{
  "n_layer": 16,
  "d_model": 320,
  "n_head": 5,
  "n_kv_head": 5,
  "head_dim": 64,
  "d_mlp": 640,
  "vocab_size": 8192,
  "activation": "gelu",
  "norm": "layernorm",
  "norm_place": "pre",
  "norm_eps": 1e-05,
  "positions": "rope",
  "rope_base": 21700.0,
  "rope_fraction": 0.25,
  "qk_norm": false,
  "attn_scale": 0.125,
  "bias": "all",
  "tie_embeddings": false,
  "parallel_block": true,
  "init": "uniform",
  "init_std_qkv": 0.0184,
  "init_std_o": 0.00325,
  "init_std_up": 0.0184,
  "init_std_down": 0.0023,
  "optimizer": "ademamix",
  "lr": 0.000379,
  "lr_mult_o": 0.696,
  "lr_mult_up": 1.43,
  "beta1": 0.9,
  "lr_head": 0.00924,
  "warmup_steps": 469,
  "schedule": "wsd",
  "decay_fraction": 0.788,
  "decay_shape": "linear",
  "final_lr_fraction": 0.0,
  "batch_tokens": 131072,
  "seq_len": 512,
  "doc_mask": false,
  "train_tokens": 553600000,
  "steps": 4224,
  "dataset": "wikipedia_en"
}
MLP neurons of a small language model. Each row is named by its layer, matrix (up: input weights) and neuron, and shows model dimensions 160-255. Each number is 500 + 25 x the weight over its row's rms, rounded and kept within 0 to 999. Numbers have three digits each.
Before each neuron's rows, "fires on" lists the tokens most often at its 100 highest values on Wikipedia text that the model never trained on.

fires on: "=", "ta", " |", "V"
L6.up46:528469493458525499503486486512481458513531518491514502486506482471510488481547528504489501459544489482448519517546457501493530523472511509490500509478454542496544478458453482474477489500528513510489503499484529459476503443521479467481508472508516504509497522495488488501509463539492511539

fires on: ",", " 18", " wrote", " released"
L6.up55:538455464489504478523466479472528497508483477462459518488473501531476540498502494493459469525510483515540532479454496442503487504495488454539499516498535445456481492491517536515488502527466511500504490499539541499503549515531503477490516519499514514448498522523453470509492458519498475483

fires on: " |", " Baseball", " the"
L5.up113:517474513530486517500518533493475500520513496493487536491503506511507495503531538512460532485514512500508482479497478531504500483450512449508520502539500522488453488492510506459468499512521495531556498488516495528510514560560559479508511519501546532450512516478551510524496499471465528513

fires on: ".", " co", "inch", "%"
L8.up370:497505523509517487494524503462500499504507489536544480511468530489522496491492494521458497492488509456428506496460559464484493500487507491509498476474469457473481490501463451495495529506510508429502434440504478495564542545544508474503524529440510509556474487531538428475485512503496461513

fires on: " an", "."
L13.up138:503512501471500469475533521452506527507522490512483460526515542529507526490488520502477492490519501516484508488507474516492481501516498475533493503490487491495473556531502512478501520494496520475461524491494498535508504492506466517552516522489538511493473456470500462465463448576503468538

fires on: ";", "A", "ology", " network"
L2.up340:532497536469497489562470493528526474514509490469469507550488493498487502451524519506496524473489501468548466470496450495497497490500488499497477508526487526496519461484536485477482504520495471505538501485523498490467532499506464514440495518530510545494524511444509484499502513450487505499

fires on: " to", " near", "ing", ")", " To", ":"
L10.up439:516558501510495508505489495453516485460525494462497525471516508500513538508511496503485498502516538484544559526506470563506449534505531496500470534518544475488465542474509468494474540537482508558466471474521553544491531501514504471505500521513502483429503469504520483483484462478505501484

fires on: " 18", " 15", " 17", " 20", "u"
L10.up190:505463468529468485499482500520507500449493476516492467520484515539507504513528510478499471508504486495450521561491496499479484503528509458489529505510516523501510469470510522524515494504519465456461540510570498501535550503516522495502488496467524468463501513482515522485487535483485494505

fires on: "=", " who", "v"
L13.up487:516461440503453520525528479503505489511521496492494516535473517505485528493518506484510497490502465527479469491484525488513567502474523508513499506490524510518506483520497501538500490486543502496547459499489512484512511543491477516492499522523493491482518486484537443494548555465486466495

fires on: "n", "b", "=", " L", "–", "enti"
L5.up473:590472509497512504489517532462513478516480477481468475498483527522495533439473509478463508483490452479517517466499497486489498524504466471535492456570510526482513490470520500487478517511507500483533459489514518528458503507521523536494551481512520514455500472471488482551500550502480534501

fires on: ",", ".", " to", " they", " They"
L10.up607:509465454497528446484523563520500504487492522500513505516492503563472535462493549516545482479529513441519525461521479506499485521494540484479517477465536489501506501543475539483466494508506489494516480432542505534525528500530488498566525504519509506478481500534526473494458499488520480476

fires on: " |", ",", "K"
L5.up513:549492490522503507539479485463491498504513536444480506513452518523483524485501512496458480514533507474477540508441509491495427535505485516526505500534471530461479499501543527487487481529554456514551503451538488494483488481480514515487536513506475491447521531494490535530540474499525485468

fires on: " \"", ".", "-", "/", "lu"
L13.up217:520475514555538444540486522558486512517496549504500527480483509536466475474496501518553504530544525446464534510524519473513464515497508491508518498482507484553508503488460506500502491471495514482505496493484503514518441502502506483524543517483512500464529474528464474480514457495516514513

fires on: ";", " is", ":", "id", " 7"
L6.up101:496510514522469476523443492472472517517502493489486510503548506509460491540485543510506526496489511547511508501466493488490492526495503499536449470522500493482513518489492469465485495549513528473502486489533515508466538468528467482519510493487533515492506500541527456478494518531542492505

fires on: " |", "a", ")", "1", "3", "2"
L5.up414:509507467475443494525484484500521516528498509509493480498544486531482503524522509494470542502535502470500510500468511478564494513524520489506475565511480475454500499481526523499515463516544511461529473456523510516537469482493482515476468493474497494476517507508484488519529498485508471486

fires on: " |", "er", ";", "8", "000", "hn"
L7.up293:530526478496472507546493498456500565535505515489489508517461512488498490522488511476476505530521532505454503483511493473515518532465499472493487499518482488504516495496508516516534446541509456498495493481528550483463525501500516447498553536477484522496522501546511434508519517494494502469

fires on: "=", ",", " |", "elin", "N"
L13.up362:503462521497482523500525500481505487495516528509493525538470514563486484502495505478498517511490491450446451506489512546498467524460505489513482516506543557493496444497514500510485490511501478498555498479496556431558471587524548476512478534526498523483448524530525469475517492496465509466

fires on: " would", "p", "r", " will", "pp", "ts"
L10.up136:508511484525485458516501510487476500479472544453472527501517491473491459483511527512529495504540524492507505491518481519534487496468520506507483525487463486479436513513522547491460519516527520474528506501510491478467510489479455505480485528471497475468544512465500478522496539519530487485

fires on: ")", " him", "s", "=", ":"
L8.up565:496480496512494483469477478473500478494501541489511526493526504535488501458535509469495548500526527494545497535503446527469506500532504522525486448556486490493510486463467493479519501494512530544545472504528512523541548495519509475464514451491561494492510511520544506488530435493509514519

fires on: "–", "A", "y", "e", "'"
L5.up341:510458497510530509499477530473510517486500488477552507437529486544531488552517509456517505491515488513502473517517422501537519485514506509508497502502492501517508517517501467501498512528490470446500521515524530561518505482455487484472529503524487533496498505470515464508513493484482498517

fires on: ".", " 0", "–"
L5.up451:507477471495467477510479545508532452500497533531527527466498520485519505504458533508566448477459471466484486483468488521499511493473528509493472498499499512484514454499515512521495486488495526487507499518506487512525492497462450483485496542543562504515500513488502504513502486477497501474

fires on: "="
L3.up435:532480498533490457505490529544474440493527473502508536472535474491493455497523516499480499464498445464488492524492501522541494534506559501507504511527535488500482460504517548523483489485508497481534528507469510533510518540520516488476514488540516500510522503474492463556508477483499463443

fires on: " votes", "5", "8", "6", "ped", "ret"
L3.up276:478493464485507522490503482429495484509537476509508543462483469463485528510501547470498528496501490500501506494465490488511515510502469496543531506506465530502497509470499517523498471531510502525489535521502534505490497471538500481469510482498470491508492553534479445494461534463460502506

fires on: "ir", " own", " play", "ello", " save", " Liberal"
L2.up420:513459470507525503573452505483530510463528539489516535474478482503516481526527510507471507479524486493490498492488481499520496562483528503495545487543509488517528491494499517529475499529529529560466468456490516507569472493507488505476513498451519572462468515508495514514512473475509490487

fires on: "ici", "ty", "ó", " Santa", " coll"
L2.up68:513536489515514487492503533550473536539495526473505521482512491491497512496483524476510519470482509492488483505486486477531506475516518481527484480525512515527564474497481493578485467512512519517479508502468503465473538510481508459491522509510484505504499546497515488476495493525507502511

fires on: ",", "×", " and", "s", " general", "zen"
L3.up175:540499472508501486473506504504526541494507501499493536449477504486504489496524527495486530474513487495562460515477449494521483556451466500481480503505453493528508494513522541457498501498499471515528505467496501524481458561518490479495516487508556518477499546460539506465483533488513441494

fires on: " Le", "le", " Ho", " le", "Le"
L7.up339:483492523506480480496513540499518492486506520513491510522517576508525520500503523498438486496522497503511501524507497500513475500504485480501490422518480479496454498548506501520495455503491496489455548488505486502565500527473528467471510457441488500462494523511540478478497510515499517464

fires on: " |", " AUS", " 1", "oph", " the"
L13.up555:504505505523469496509514510469511537526483508523480467516503501494517548489488494508459542486483524551505492492488531448506511512490490446518502514514444527472529505469536505487499507540519481519527539467560493510495520511545557508464504501520480518489499496500508503518483480468473501493

fires on: "4", "5", "A", "3", "6", "2"
L3.up183:510502520503473506550526492497537555531498506471508493517522462502507510504518550480509530493487492506512484507490513514523506514473478501506498515489475490535552496511532503505512482498480462498517548497502532501476511448520491466455529532487501529502478541524521442494440522477513490496

fires on: ".", "|", "\n", " |", "back", " forward"
L7.up389:489497491498500475523501494503554500483491496453510511474481519481476489491518522474559508485505500503454467489515502507467514480536501492513432482444481452480443514489475508477479476521493592495509524442477482517479518535505480464501516539535483468489478526511480523535462503518525483488

fires on: "-", "=", "E", "D", "\""
L2.up342:517478521495473511480496533498515491517487515510498530474524501518486540502524510453513477516508530495524497484471520505532511522443517445498455483555472472502506479484524513511495520513517524501547502523513513484510478495484482499449481507458549538473487477475539529489480502492503467516

fires on: "="
L3.up632:534500508491492459448494478496495497496519512501502519473514476486474500467565520474488500516493502485482456486501508523552531567497502447499484498541502496513489499494543521496460499495493525482515486522470510541488528535508511504488537478507524543462478457520510529527523498479506463534

fires on: "se", "ta", "=", "gan", "W"
L8.up6:535471513469519490508507491463498525528544516459498460489531485474485501516533536500510497496548481500491469490511493519480506538514502488555476484503505545529481445528495517473492520460534494511480464479523489480523490474537511488493473496511509513485487482467509521491480485531475497504

fires on: " of", " |", "d", "elt"
L7.up612:526509538530496503558482482550541495444522521521487543453536510508499512476513547500478512479501522498547533509490500464520479488500506524503539556542453467508490480475511510487487454506507503472495494458520503512481499508514481498480507511490529572502472510497501543500485482483529489452

fires on: " politician", " brick", " architect", " soldiers", " vocal", " Brigade"
L2.up100:493485491487450441462529538517508501473526488484485528499515503496490492500465530516531493479488515493478483495481516472521488493501466495521517487492522507477486494486470524529497522515514490454508495501506520540511504502470486467486558471501485512506464457507468496515480528538466510472

fires on: ".", " (", "and", " |", "–", " —"
L6.up622:500447512495467479508460527516495470473483554497506502455504485514480521476502541467527514458466482468521512488477555502519509485481519474499502561497507469535555438468522498475478495528484503504508506477510555527499529497488483512455513518473549525466493466471506475533491497454495459478

fires on: "=", " His", " Olympics", " France"
L3.up364:533448487494480503538481508490526469509509499534521542520465513522483533491496495468506495512487499517481499491438474486477527505513508509493466510536467508506467531510508499551495504452495542525533514523498496536490445517495475519497561493517547537460485481520502461518506521475514517477

fires on: ".", "ae", "ers", "c", "es"
L7.up37:458514536483506528531533476458515510480509513499508467484480520521476506490480557519502508471521507504494485514512472486498446543530496507551524488490525495489506482545514482521480512485510498505493501467511540527517508545519510507499534493474501482464498490549520486510495479546506455529

fires on: " land", " gold", " charge", " bronze", " ste", " alt"
L2.up415:559462527518486517496493511519524521443520527413444544513486474522462510556475539494514445483511501509525526493506503481472502476497490499519516526582494517480479502505502538520481484527507552507519475471477513520523483512497497501512482505507497528522471518478485519477538562489496448456

fires on: ":", " is", "W", "ub"
L6.up379:515446520484508480528499482488517494570528499564472530426531498492469515519519501529473500487523486504538499464474487518501516491504509469513460472522491480522499457538510493458501513515483483480484504474544500507460519488533498463467522503448489454508523534508528443549487492485523498542

fires on: " and", " was", " Be", " or"
L7.up162:507534509527477483512504473487480530493485498470528501523518514482470492477477521462456529495474506511481494500533501523547465520513521476531508535562458491517518490517543490488524468529503520489498517459526498486528462538492503406465500515537489512513541491508490543531469521478523510487

fires on: "si", "f", "lit", "ift", " in", "mi"
L13.up152:523467456496497514524543490479506474492522480483504498476510478431493515499537515481482505489512473532521496481545523488482526556489475512511544560523518504543469489507521480484494481478501499525512430496477503492500541511506486484497503489478493472521467506503520496498523486528526510505

fires on: " became", " I", "\"", " A", "a", "-"
L6.up325:515463522529508481519478454476523506490531521464526488502536530515459560501501519489485496506470473482476496502458544478510506571541485483502490500519530507502486488485473515492503488521496520457515511497529495510514528499525555494452525597528495505474501501539508485546510501497503480513

fires on: "cy", " death", "iled", " jump", "ision", " UTC"
L2.up223:498484515512534495473521545463479476545479525467469517552499487491469507516462467450472513509501531502508527508485496508464504493509520502519434528521487489505503502489510460492507500489489518503569516521546488509540493533485495471498536506519493491530498502496509444499529495457534470516

fires on: "=", "s", " =", "n", "ry"
L8.up596:517452509510498509485480542543523452494542478481470493559500525484485534503487482489501518455538471466521534484490455465507482502505517473479470497523497497508512482535516484506475496507509529502529501512490495513517518546527546511466542475497530493495492468478499488510500523528484503469

fires on: ".", " over", " on"
L13.up438:535511506557525494512478536498506547496514490492498516483496521526480483476537534474519479504490526520492521521530519493480438519489472491547493448490527443497486510454500527456485483515483550500485515495492540525492508509511485518459499475489552498431473531512498510493513486493536512497